MLP neurons of a small language model. Each row is named by its layer, matrix (gate and up: input weights) and neuron, and shows model dimensions 48-143. Each number is 128 + 24 x the weight over its row's rms, rounded and kept within 0 to 255. Numbers have three digits each. A neuron's up and down rows have the sign that makes its largest values positive.
A block is one neuron, or neurons of one layer that tend to fire together. After each block is what it responds to, as a language model described it from the Wikipedia text at the highest values.

L11.gate305:118117141093154159141122152159113129084141130128142120094098144115103108183157114100122109158119120136141106157166139142108142127147125103084100117096092102122120138146139104156113137129119119146104111117103117137067113119118121142132136163130118126103115090134140143118121137128088121147
L11.up305:131126134126182119131129128101148112132117151158124175111123116140132116152152112099127086104115164101158118114126089151135128077143151121144147085123121200117115117111128141169078148102133100161150139100117126114131110082081151114142144172142146164154121119113102118076143100138169138143
Plural -s word endings. Word-final pieces ending in s, mostly plural suffixes (members, episodes, gases, electors), also -s pieces inside names (Bloomsbury, Smilansky, Ellensburg).

L2.gate1:162113095139125121159122143138126115127165139126177149152169094104125093157137119149120126110102147086145120097087162125090143100103128139135178130125114129182143151139128128127149158158120105093109097115122082141110085144077118123151170133120136080149125145104150137130101126165110100160
L2.up1:145144083128121128173125128135102121154155107159166150145163101073111078135149122168127126128075139117133098146121099108101155104096139108132125121166121142188110163109102139131140176166114095118116125121119139129120069116062111143129168127117141118137121143091153139122113146179148095136
L2.gate35:126145156094155129134145122156137153106121110163094117125147153117131100115104076161182095146116152125146136135133098143153073118135155132149113165132069159127157159133133118142151167135154132142079124102153122148138120095146150116142131160163116130135191143133133119113122111120126126124
L2.up35:114150125138104135091100138108109084118119119149116093142138139150135120121136117099121112129137148169134171147150114154115093117140120114133130136121125087108081107138139135123108109105141139109098105114107129115131127085097055169133103109125142098147150133107083134108140119071108113087
L2.gate77:124153167134168126137119113115163119119118128079092129139131137120112156147129075147141126119060159103101081144123133101130089138147106123118120131112107137150087141104162136104094110128121152151127113148121110092180116129138140158147130133076170142139127118117127151100149111114150156103
L2.up77:145107145076106109103110172142136070125175100150142127125088097151154070096163159109098181151099126097163096115120106139111102119139147132151102141109101161132151106171116130151105141108105148162133145140115152088082147109170121137188128115159112106166115161133113116147157136141171113135
L2.gate137:156159148164104087130127140132188146128104116134081117122099174148156122090130138126126118131146135167144113085170165122115132094097155134052145095124111116143124119146151106103099137096110087143140120117154148142133139136114110142158144121113094094149150089083107108143108130107167104139
L2.up137:191107136151113101165111119095156135139123096176113133132164118158156135134117110107163114101091173138112089085156136118118113121098132128070147069134106089133115114134175113128106145088112083131134117108124174133150127113136133113161129096132138123155106142171078092130084147088160148150
L2.gate174:125104156113163115137097070109078159096155117130128110134103098125142112134118166164149145121116124126106111148114157119106103094161121138123098116141124077156100132148103123168102135086130123158104123150107155109135148125126106144146131124147113130114127194096092176113152132106050152120
L2.up174:141103145173105125174075176145148156157127145142160116162090138142119098128139178157117189133149155129158122128153122133109148082134167119162125121132141138152122153131173135128110106130111129145147133138071120169118125140092103087128142150111105148077149110089096118101146125130104125111
L2.gate243:139161113107136133166125125130142128088098086111158081103132103134124092096112195112109150175116143106136108130111107144154136142131123107112110140141127148129106161098137114123143129119097096137122096129149177111158107133132111130200142143127094114118092131124188159132105128142137138183
L2.up243:105145112129146113174119119136128128062114105151143141117117124140118106086146160099158143141126165133140105162122092152152122141125123122096115137152108143139129159113132111107147129132108117140103106096148161094143130161146101116199194124116119098115081139111156146125117117136117140157
L2.gate252:127115098136084130120182134123130089093105174152152146142141118112103118132126142102118096087141142097112129150121141120146087102123207115124090130143129114092108129121154121133157138140105146087142133131127139113113120106094149133148174132117146105120156140153128106120116119135153106118
L2.up252:069129139122148184111144118164133112117155131146125090129127115124105106099121100136119160127151125157124110168107184126100123093106142149089133131158186118078125121128084147110085115155120128122147093150142144098144071112136111110117118122168114144145102137169101142138112116111133178121
L2.gate253:177138131115127148131123124160147125148072156117109139109113146115163087157121115111101142089091153156149149119126152103088125130160118108110160111124111108127098121140148123162129121110162108125132142134127111117123119083165125128143130129158086111095108179130107120119156182139106110132
L2.up253:175130129144112169145130140162156144129061158106129135085119152080161098127100128131094129109104156137182163155093150123067127128154133141109134141127105123159140145134108112143165155131144145143104121149112107123145144095186137115150104122184122122095098162109125127112172155161118104145
L2.gate298:114085153112184127121122119121178101131133109087127138108150100107144137118143123154132114106141151162115103137135117139072169139082140173130113101193129133104129099109137133153133122127128108185152113130160152112164127093104120126148113097127152124128135137093088134096084101143147123120
L2.up298:115105175107141114132092116119155125162113121105162133132148107133152145103162112147095135111130147156159143129106087167057172134121143160135097101217116137111128102126126137144164110119108117157140126109150152102138119113100121134123106098156169133126120107083140126109098107116172139098
L2.gate344:104111165136120143101124085155100123168123103159125129137131142096140150110150151175165117140170106071103112148176124127104102165146117173117100083128168168119119171138132096152105142122064121167117151172116153117197130117169117155122127100141164145091131101158148149143134166141126115093
L2.up344:114136138139105133104158101135094100135132090167103127130136160103106116109140136159143100139140106083083133120150130106123111138137102172097129110139118119123138128140119145136133114161086142169145150170082156117214138114163101117131126101131158130127174076104115156128136170116128140105
L2.gate359:105103141122116122116102126123167146162062145137129097100143131114133104110150116149147145138151138130157105138125142137131069124115135085087107147157098135122094124136101125135114118159114175129140149140107123136107127112115076114138126145144120133109135144118116111136131132122126113101
L2.up359:136091114113129132096133138132154144174080152147134112124144139120121125119164095145128134133158155155145102154132111121134121132105139108100053174162127132114080129133076104138118124164129159141110133129090112138128143107115082164168130122155105085111138141129125105126152157097104127096
L2.gate419:090129112142120150131152142162095110159091113137128097130113129141139162066122134129135121138109134170131133101164121141135150117128162099112141144090159107143062122159133126108137117102149165115141149150157108206109110107119134109136133117116130112111115138128080127102145129129141127128
L2.up419:093139119157130149123118161143177149113106122128132120120144043156126092134153142185142140134149132143113110100173123143120133154116113136189118112129113154138131112093141124128121099169134120130108111095144116113125108126130092075104127114145146115148129124121108126108134123153118165154
L2.gate467:093147170128138155149120140121158143110087162144119096166154123128155143092107105102139095178107148073159108102167118141129142142111147132125147126119166119151180118149164089120093127160127138166158115141093138155136166112137154134138187132171151138123100141117161113119138150138099125148
L2.up467:138117127123149157144089158166169138085112141128112121162111116091129119114188109164133092194144131087124140120120116063111128088130148154142133131118172125123151134125113076151123125139104132165147140116104124099101085152143141126137110099171099146128107143125157142150139161168129094145
L2.gate567:156093151080133107106092108117121192138102121137138115131136118160106145119166138122138128116118128131102113122097128108130108104146139151134118080155148140176107135120139137176095130117113102079133118137093141183172145119161112126137167094110119128102129145088151124139106162123164099121
L2.up567:167114097101143121135123103153134140153154135133102136124107095094107098102139113133104141126140135149169140119141140098093139087123135110132091087138159132143123129087165164126130141170128114147138138114104153153136105091166095119103166146118087113074140123141182124113127142157100136130
L2.gate602:143080151171091145124122110117099124176118128100118135151089119118154153146144092132097153107095130119151100140102121115126092141102143122121117186123121083100152126158105123152126135147135144134136128151106151138125139118169129115090140113135126140111102116142153111127150146125145111120
L2.up602:134075151169083145125116097092116117174100133108117135170077123126139137131131092143099132096105144106119087147101119129140107143111160125114109197139124086097153132149108123144136149147104137154139116148112154139135117118163134118077147117137130145097102127153140098126157145136139116111
L2.gate619:144084113149153175129145125123125161123120136143148106156129141107172112085161106134176131171102127099096133129135095126084127115144129117092121111177129141161154125133112122110175123120169126136154151111142132130148114127114113132145133142108089184128140127149125147115144150127136150164
L2.up619:173107080113164129138127110130147096113096118141145145166119121122156119094169133152111127186119145114089118116146096169057132132180152097045118110117171113174084141147086101137180112141151151163105097134097140128121117076114103134133120129116061100123123157128127167105126109145121127157
Word-initial fragments of names. Opening subword piece of a multi-token word, often a proper name, at the start of a new table cell, list item or phrase, such as Mag, Salv, Sen, Arg, post.

L11.gate559:113134152136110097147134106115157126105088125127125099119106131093097167099076158115121169125101096079124129117103136133153133112097102095166114126149118140111134159110096127116159133105091137137133129139112157107136179119162127149135098088103091118116121161142081140103090087085131111101
L11.up559:112145141113135121115131092129083182128114145136112089113131135098142128063086147074140112149108088102131125112074114120139157112109114127106115101117155133086094132129102143137128110159120132104153108153139175147141167102162121128127101152105128123106133119165106117135090104084108121112
Place-name tokens. Tokens completing or forming place names, often word-final pieces like -ville, -ford, -et, -ane (Cliftonville, Watford, Los Angeles), plus century digits such as 18 in 1800s.

L8.gate199:130143095160165153143101117154118153161148129117121103089101134110141145114104154129101110090088113123114204152118122137127140082146118105104097100154128152075150143121106088132139091119127139154156104102085172139140142147147161141123089173133098121144138078140123133092087114115101140148
L8.up199:119116119118091157115141089139152113124109124112144107158097193163129160130135110143131127137145143128131162136140111139109190125136132155136096102125124132099097161170127121138130119116127138171127126107099162135099125124117141147092081124131085081158074099156111142122130123122136152176
L8.gate432:125101110124168127108145150113136127137154145111134128142107121107121102129116139135117167114146107150158158127131110100144147176102176100122159093106137133150109118160094144113146141099090134122160099100123116131125122131167160115158117099154102128128139106176131109108110088127117112166
L8.up432:120161113095106157143107108159136104132130194142105140114129110108099139170121117085132119109127124147161135127112114142167153113150135140100154114113166150126125129116154110136156130118169143117142124112131161103103143138192133107102136166111166143102119100165163103091150133099152107149
L8.gate483:157111139113140111125061111144140100101148120112110124109129121129146156163100124112141130146105109131098129159096101108118150135155137113120098152166116100131086146107141148078148108136110111134142134125131115128175149143098127152138084142124099141133203099125168116124140121130127124101
L8.up483:135123130112127130099157131114117133154161107154137094159086121107127165110111145181113161118140126144155109131148090131155168107119134145125122152123128159083126113134115109107139131096140122096151158107138134103132106109166068115122109132111045126174142159122149154115100109171099120137
L8.gate489:136113142081126169151098142118133121141162159133122116137112139096152136102137146120174114111134115151135131116168101126108198129132125176133097145143102100118113103193133120112154102118141173112143136157126104134090118082136122104086097146158133169115142088154155148128152115112102091144
L8.up489:144101164114158125158128161134105144098126112106113144075118128099129139130127108088107139114113107136137129107118118158098115075126171092151193090112148092097119114128127151112132105098115157171123108170132098144102148117166121145145105181156114117128129117116116048110125108135151106140
Final piece of multi-token names. Last subword token completing a multi-piece proper name, often a sports team or place, e.g. Dolph-ins, Redbl-acks, Pred-ators, Coca-C-ola.

L2.gate18:079148146114139130083085147107092131104109158149140128134130113092110131105110131130137070121172086124102133142180141154137079104145143139096146131121113145152118115094153139109132149136118112198142099100148094125139124070108148108164146122165144120160145119130074125124123168090129107160
L2.up18:093117083171134137176146126058128148113124113182117112124140126098116162121095112097147118082129123147149142128149127194148121098114121149145106156130163143116118133110123132096122123114168151129113110124149122108115091102152120145143140149122127126091132146125100124094171140136128097089
L2.gate21:123161115177127138095102121131116153163120093143130159127120120119125148132154137130186173146105122091168099072143101128099128109102126156128131113105119119129103132103130109112140138134123129144147131161137180104086092129136120150187102146121153115157093148085127133101120133133141139136
L2.up21:131108102103134120105081133100146148114172115153092145133141111107140110132148131125168118152146153153129132097126117173165154105119103129094152084110135153125092172149153141090120145137150106135134137138152207071126102091134115134106161165166141146186126114106155139091104103093187161125
L2.gate43:092117180119129147104152124165081113081149135146079130106101157096111099137092094096142145135131100075142132128133134125155078142119096104121088100161119103128092140121112134080120127159139131156142154089167117093161141101158122109124197097133150110116138138116127158148098128123157139152
L2.up43:095128168111132118139135139129140092102117106143177155134160120093123129176125152113077090142107131116152112137143176140159067140176112132108113111153101180121130095131125133079139181137107128088133125134149127167122134102149122120165093125140121100120125124129113148093082127140131120132
L2.gate82:139083088171153074111086145123160145133124116133129098105132144080181145131111118154138096128142094157142126124126140149137119183104086125086127112149152073149119170105128108127124145181111167128093154119129127104136110081148160153115144133172151121126170130138116133127111150093148121115
L2.up82:149120098150108124079113138113171112150121105153139148135123144099125131121125148084130083146098093130164132140108080127135151141088138115099182162134126111127164137175167139112135141131111160072115118110124090096118110129125084125123125125094127141124139166145150142118111131095121115132
L2.gate124:131143110114127148164179138124189154095102148146148118188161156135101110156116115147117135132169102125177102110143113135133117115068150136128123130117149103098099149129115103144183101172143129126122138080126170110124151111133106189132115127150094109168093113111114096071109104104150121150
L2.up124:129154116116124126169182138111176158107106161150130112184171162130123122158134136164121131125157089133167102110149121134149120114089173136118117147119134078099115138137117107149168096160132148114117127093129148095125150130123121178121102132142096109175122110110118090064129104092129121155
L2.gate144:156113105113115111080140122124151109150114130132155134061120153102115114142184113148092146101142113108143143118154116125151122110134144171114191151141168125113120118152116091143126148128145138149127115152102102118130128165145094139131132124169126171146128115110152122088131105081179132130
L2.up144:133112102133123115115127116105124127140143100152126069080126131109114114123138103184116157123122117114143123133135130129107100122117156139105109124149137143151099138123124120132107112121095126112117130177133141139068121136123092100126137120191140119157108112139158125080125081084141130183
L2.gate186:084146089112125106118128136117139114108079122135099123071143157113118146134116129136138160120132080143180163133116109140121140131142154124094108150147146127123128109169099120153131145098134139152157112119130159085129108103168154136139104123118133132138128122127150134084142105100123122119
L2.up186:097147171118137118078103138115112125138113159117106121124140113147077137116087104102151134136124058131140136161141149177120168133104183144085117161130160135124119092135128133146146127129149111150127130128121105113101057140122137161100134133125101095131109088130119125066202150136138172145
L2.gate189:166123109126145153074069168143086125162120112141133115147105142095125125174126096112148135124153108106104148115114121128138146072150113151105070115149160110179128130155125153102120115131122160125127110145158105136115107087133132093137148127094128148158105088145120046156113136149147138108
L2.up189:113132129039129089096119120157092169121184119152110101138173093136138161145164151076124122112153131124129093126153141123129146131118125161097091127116128112112139130148108137119104158137118146126102123149166072103131107131100131134177127145111150109117129181153129107117091127167123090119
L2.gate236:107128070118146163122152144153160145129117104133106173120121148094113100130118117102167125079145147146119135184134077128142141106119139143101109118144172133179130126119107143134100119127133122172139136144132142140126125126087131113158135148159129104116095092094101123096098169136165124143
L2.up236:132101079132150146154141138129144157095137128136099153118117129132119100093129115141118129097146145116097115170161078142116125114145144122088128129131156170146097156123102167135175159132133148184118131106126109113118128150122168122144093123152094129114139108075115135092120169144177106156
L2.gate331:169137108148121180158144131095145159137130095145110117092123133110105158148170135121114183135088153140177106151165133173168156105109108095164087161129187137150096110109142159145108150135122117113127125103147138135130063097121120111121135121132093127151133145108110153087141067115157146131
L2.up331:153160085136118156107137124107135147081127151177103140100122164122096132130115088123110107124110169127156128152131115148119153099095111128144078096116118112140119103108064146143151146139101115125108176141145095148099112128113105115155155174140152118187129127110159122148112118118129157136
L2.gate435:117155164113121139142127144091112096136166120139116159043148112091130138148128116133124154129137140126133129124112124146128137100106154146159162120159155160129110131103149147105153123145146160122116126155115138140141120156155154120150104140136110156093078141131084099140113107150132089119
L2.up435:091160155122115179127154157118119091137118145137157129064117115084142142138174126125120137132112124116161124151164107113140156115111128140169152115144152123148102145136158114140132114129139145114106147141117111120127130113126129141176102130104099151131073143159119097125117148170090096092
L2.gate442:102156152138138137114130120145132139111129156167086115126152115098097146130073066153105116140075116112159142138126148102133122120111098145116134067117137115125107155081129128139096115119122137096127192114101128114174089118113129141143083141119147157134106101135177148133105122123140167106
L2.up442:142102116121072131108089090094128165121132162121151144130132158120149172122145094082130119063162144164135098132106138104128100137106121125088113171105107134178088088108152197152096129140122139100124073136107138164120111153127149128156127093144142121140165106134167145121138104104130125106
L2.gate445:141094117114171150124130134122139119146116153136133117138135135138159116145157118126101095111123099140153112135088122127097097119114101113110148141184104147142159103109112149115075136147145145142127127152135117120130168128137116115121159114097130168124125116200121137105084122121134125143
L2.up445:145133126128150117129106106121119097152174136162074116137120121121132147119166088162134138100120147110148101081129125155102099142141100143102159136142132119149087104149109120131063144133127130157144107147122109096099128118153147138113161076132153153106141107159111145070106134106108107123
L2.gate587:132112096149128111119115100124138149123136130148154103096137089143131130110175156138103147090135120094138113168126102150152130130116187120133142150114144133094117131126158111087124154075111168129090130149135113115134073173159126090136120123143122156121094106097108152077140130168197161137
L2.up587:101155095128117156136129115091122145092121125169148118082117158101116119144139124151113141123099127136138146130134117135113106132128133146124154091103119164123078118122126134100101142119085143179140102131079133169130115134152135107140151086140142150112125163148132110102171132134173147094
L2.gate588:144133122138146070103096105124118141146119114136150120102143146133091106144122127174096174112139134157108132177110130106138082135104142157133126113129128147151140139131152115078101091137112111089198117144142142145152118104141098134147157085144117155118143110125105104135146145168127163173
L2.up588:108152117119133100067107097086146133118143117142129109110128113137110133139112129147096159107125122138106126165117105101142114172107160134111133116152126090167066120119160128096093128134136141123124140150162115159135143139130149121170133121109160141120100116117129087141073129104141137130
L2.gate603:166123100153123161145114123143125118143124123107148129087110140141099125131136151133112154156072085134148139127161137077112118135106112135165097137095154144127112118141162171136140112106122131141124098133154135120119130118115121111173089151091128129160118170126120095118133097157074117119
L2.up603:145149079121151126107097093132087135121125054132086134122130085091134140199100146089153151113102120123141137127123107085127148112100131116104183122129136127124113121150153167078115103130113116149106159137154115103098122103103148099139137139172158126121117126111104137117134152103135158140
Word-final subword endings. Last piece completing a word split into several tokens, often names or plurals (Bun-ts, Swif-ts, Craf-ts) and ordinal suffixes (5-th, 1-st).

L2.gate24:113128119116120116134146122081123166151095080132125134116097126108153180141086156127138091174132094151121101101107130138088161127115183143151106115132131128106108114109154124133126132119149098150178140125154140174101125159133091180087115098087129088118126142159087138145138148104081152106
L2.up24:123112146166113139163105103107116158114101098131115108161104124150135117094094171088100112126105118141111097144120117124122136143143102160119113129175109128125161138133136134095130122124154133116179110130119158152115100130151120082101113115119178121092109143164157157133139172138139120169
L2.gate42:129123175161160173133164153110145141077140105137117107161133138157101126133136105144144156141151115109116110111162113135147140139131111165171126102141130100110116115113151122161134155130140166177096115151104168129150146097136077143131081131166102092173086114133122118135118126139110141123
L2.up42:158123156130167172158130110133140168055178086089140109117133140157122120115126107137127145150144088104103099124156109161153147091148086163171096146139149086113124082145126117146167165106122182139107118141135135123148124085169073132116119107155137087137129103157123140129148125140105116147
L2.gate83:134119149151172119113152116145142116104168153148144158159140145157125097096136133120110106150101143159123137092137160139140127159124148090119091111167141105134125093172132140150159130096149173110145106100077122100135087129144195128127160124166144059123127121108133114114165117175102129162
L2.up83:128131139178155143135135102159104127091129165147133152140157118151133117071145119141115120136099127132109114095119163118174132192148142099132131122134144096116154065127074117130144090121136149123167125126096114122127115158152128113097129123165127129122119128128125130099168122145113119182
L2.gate164:129125160144096121123077160145150108178160167148130139195174078119154140090117139109165121111150136110125077108128111099116127145111174144065117108101153151126129121149138135186142107088128053111139128142117168100121085131086120144086149109118124143104126146095089135145156154165100158136
L2.up164:130167108164084112144076149145176121154159167131183105161139092133104156102115103110103098129125096120122136153098134104191128132129135150110104090142138127100099117140164170148179120115101089143114110124160137108109096144067131102141095116144102130133114117132088179130107164123092148113
L2.gate221:139104117087111149136094106110127156118126141122181134090128145110130075066150150127132101139134130122084125172135148139081135137146185162124094112153139140102150117127135116145118137118124111135155145200098092144153127097172098151140169107126121113178133120105128114061113182147139124156
L2.up221:115125130078143104111085155102155163069104102100129116112156109114159123082122147121148103149143132134131119160140152134113149161155128177108109111171131144113117130105138121120125151109128108160172139159117088150153135111133125151137162132118162099182116121142159145093125193152157149101
L2.gate250:111190120116143119124137155132102121132129132133134119098169149148142161099090103141098145169151135135090146118133132121143147149170157127114098072120124133132128135128093121168117105144147120111131140132118150121141138161144159069161119121138153093150156157119089107156138139177103105158
L2.up250:145139100096148123137117112126099135122130157080123102078156144136153176081095097141126133164149100116072121158121110155176159133115151146108152101096113141131120147150117117154117106132122110076141099113110159105102118124125100126165142111128118081141161158073092116159165124154119111111
L2.gate312:140086133118114122135112140111137067132144095160124117160124113104101102142143076118113127095175106102133120129087118152160094158145124109111147106124160175152095108132131103171100126151138135151140141098158114148144151074130155147134173072171073114147128110144136170154121154113171119169
L2.up312:136084101108139134161096118072145084151092128125177145151138136118128117132139099119146110123176113114113116153116134169138091129153156131066126107130151153148127108148143102177086122174147120147112126136132084145109158081117161126150172101161097089134147102140146136118105125149145094172
L2.gate361:119149134131109107173106127124123111118143047156145124174148138119108113102121125114103138110112147105144122118130088148106132140088126143160149125133126157147118112151131136122104115142137138107113103161152152119105134131088160079161136145100128121153074158129093108108121151144170135114
L2.up361:131149112129108102164127150157108105095131113139128118150165148136145169099134111121083124120106133149123142111097111137096144110090129146139162143118132152128134112134104143116115134161132151114106104178174129100104135120122167062160161094057129121141071119176117131105134134160141145139
L2.gate387:118121130130154143147074070164150105081145163130141142104159122118133147084150157177122122079143130100140130165148105122094134125146168093152093147102159180102135158145121106117119107128123108115096129092192161135085100120125179088127097119165191154149114126157096163103119131147130164109
L2.up387:103130144139173150146117143155175124077079152109151134140158099116109131091090154147117164091160117096173125162139080127083151162149113118155104098117161109130138127149135108137090126150145130125117142087158147136140111131136175143127115141113146142202131144159153124129116103150116172118
L2.gate399:149114104125120110143148142126116152157170125131146109099112123131093150133114127128170156135141103104115096110151107110101080122108117131094159116148153169109136159116098112157141143136146109123139139132119135091135152129161153100119144110127143119130129157135177136146129134110127143147
L2.up399:186119100111123109181129112103112135166163181138155125143078128117110145169122129104122147115097133150147127121138116177086116107149130134132162099160123132139135148149151082123124112092149104138148099129135133147143161135132119132119148132163117103133127129109147093156146100110104143157
L2.gate488:134130123135129139134153146137126128111101132147112086105111132171131132104150084115146118135108117144122122141129109097099115128104154104105130123125093153133137132100138146144078128130137117133067053133078165090146141118145120052125102168141101107128111140102151115115136114134092120108
L2.up488:143087131121119131101109137141126106087114131133105073134128164190120123107127091144160129109151117125160110121151103128121163113147199110117116132129109149116132115129118102128092130150154131131099104114075125097165090128147106096107095112153112130093119093100168135132148125134109087126
L2.gate566:133112122099119100137148178135105179159159118136123126144125128116134101124126152119041137143165123153102128110150102140146109143159155122122155146147137112129133108138129117137099124119164096115102113156105138169113166090142142122130132116090164102139136123156128149097149116104136118139
L2.up566:143099098108143108127122145115128143163160135158140167135102147141122147126139148129089133166166129131092135090153106149087112137140136127122118170125153138126126121126133129153134115103160098102104072139084139179145165127157169108121163129126169081148117105128152152110137104098106110134
L2.gate575:153165123119151121147121122141102065136117147161168155172140117107114118146130138140134126128097125123147102132120104097111112149105122130093121096150109144130112100134111112142173116122131147098182126134154123146105124130109152174151160119152161059160101106166072145163097124113149174122
L2.up575:165121107141146105154148121121079103114108139143156139163116121116119130144109141159126110141087112114183119154098075107151090127148111130116128114116082140127094101102077113115128127137147128064133132128138123138119157136096129161147174149165166099148087138175103140134117091144132158117
L2.gate583:151129108082148134159137148135114095128110129142127113123173153157109102103163155088109090179126116131136129135121096137089091141127082150097107128124120137130163131148172124141120128174136110145109091080143150129088108138126112136120126107127158121199077122171115159126166086149116104104
L2.up583:144094094089112148140123120144111099105123125167134092102155164136139132119139122137111105177183129100122150143154111125087105108121128135087090111135131144159157141148133104142110132175164101097093127104089147119081114125121111173110143148160123108150098115153137143141129066121140134117
L2.gate617:158123112152111135135085119145147131119114132108129156119167152163119132086152108122183121114134147148133153153130127105133143164125090140138113084150104122098158170148158064124159113112131103177078146118142114159137124094131101159147152137143133108189133128130158129080132079162146137145
L2.up617:150137076127123113128076116112140125138104118138147142126134152152143120090134111095152116125140134142119177132180138114145118174128119138119144102141075082096171135150169086107127148126120087175114134114165106149120147077156095161155150156145118101188084119124155108091102100153136162138
L2.gate639:176131144098137131144167165126139111133145116119124126112159132109125111082108122146164159161108116120212130118111123139155140137123105161131120107175126117136151095090123074138129133124077150113148102143134102104095154111154130118136141089138147127147075122126126091119113112120141123098
L2.up639:147098113096115177149114135159133116156083134086168143147117130132154084140131177199103159155132106127124170165157129115111107100119117151110114117114151125146115150103109154108143128125135130148130104095092125157133114118104120146107088086120152128116133163135139126134135114145116130175
Place-type nouns. Generic nouns for places and institutions, mostly after "the", such as country, county, city, village, College, state, with scattered word fragments.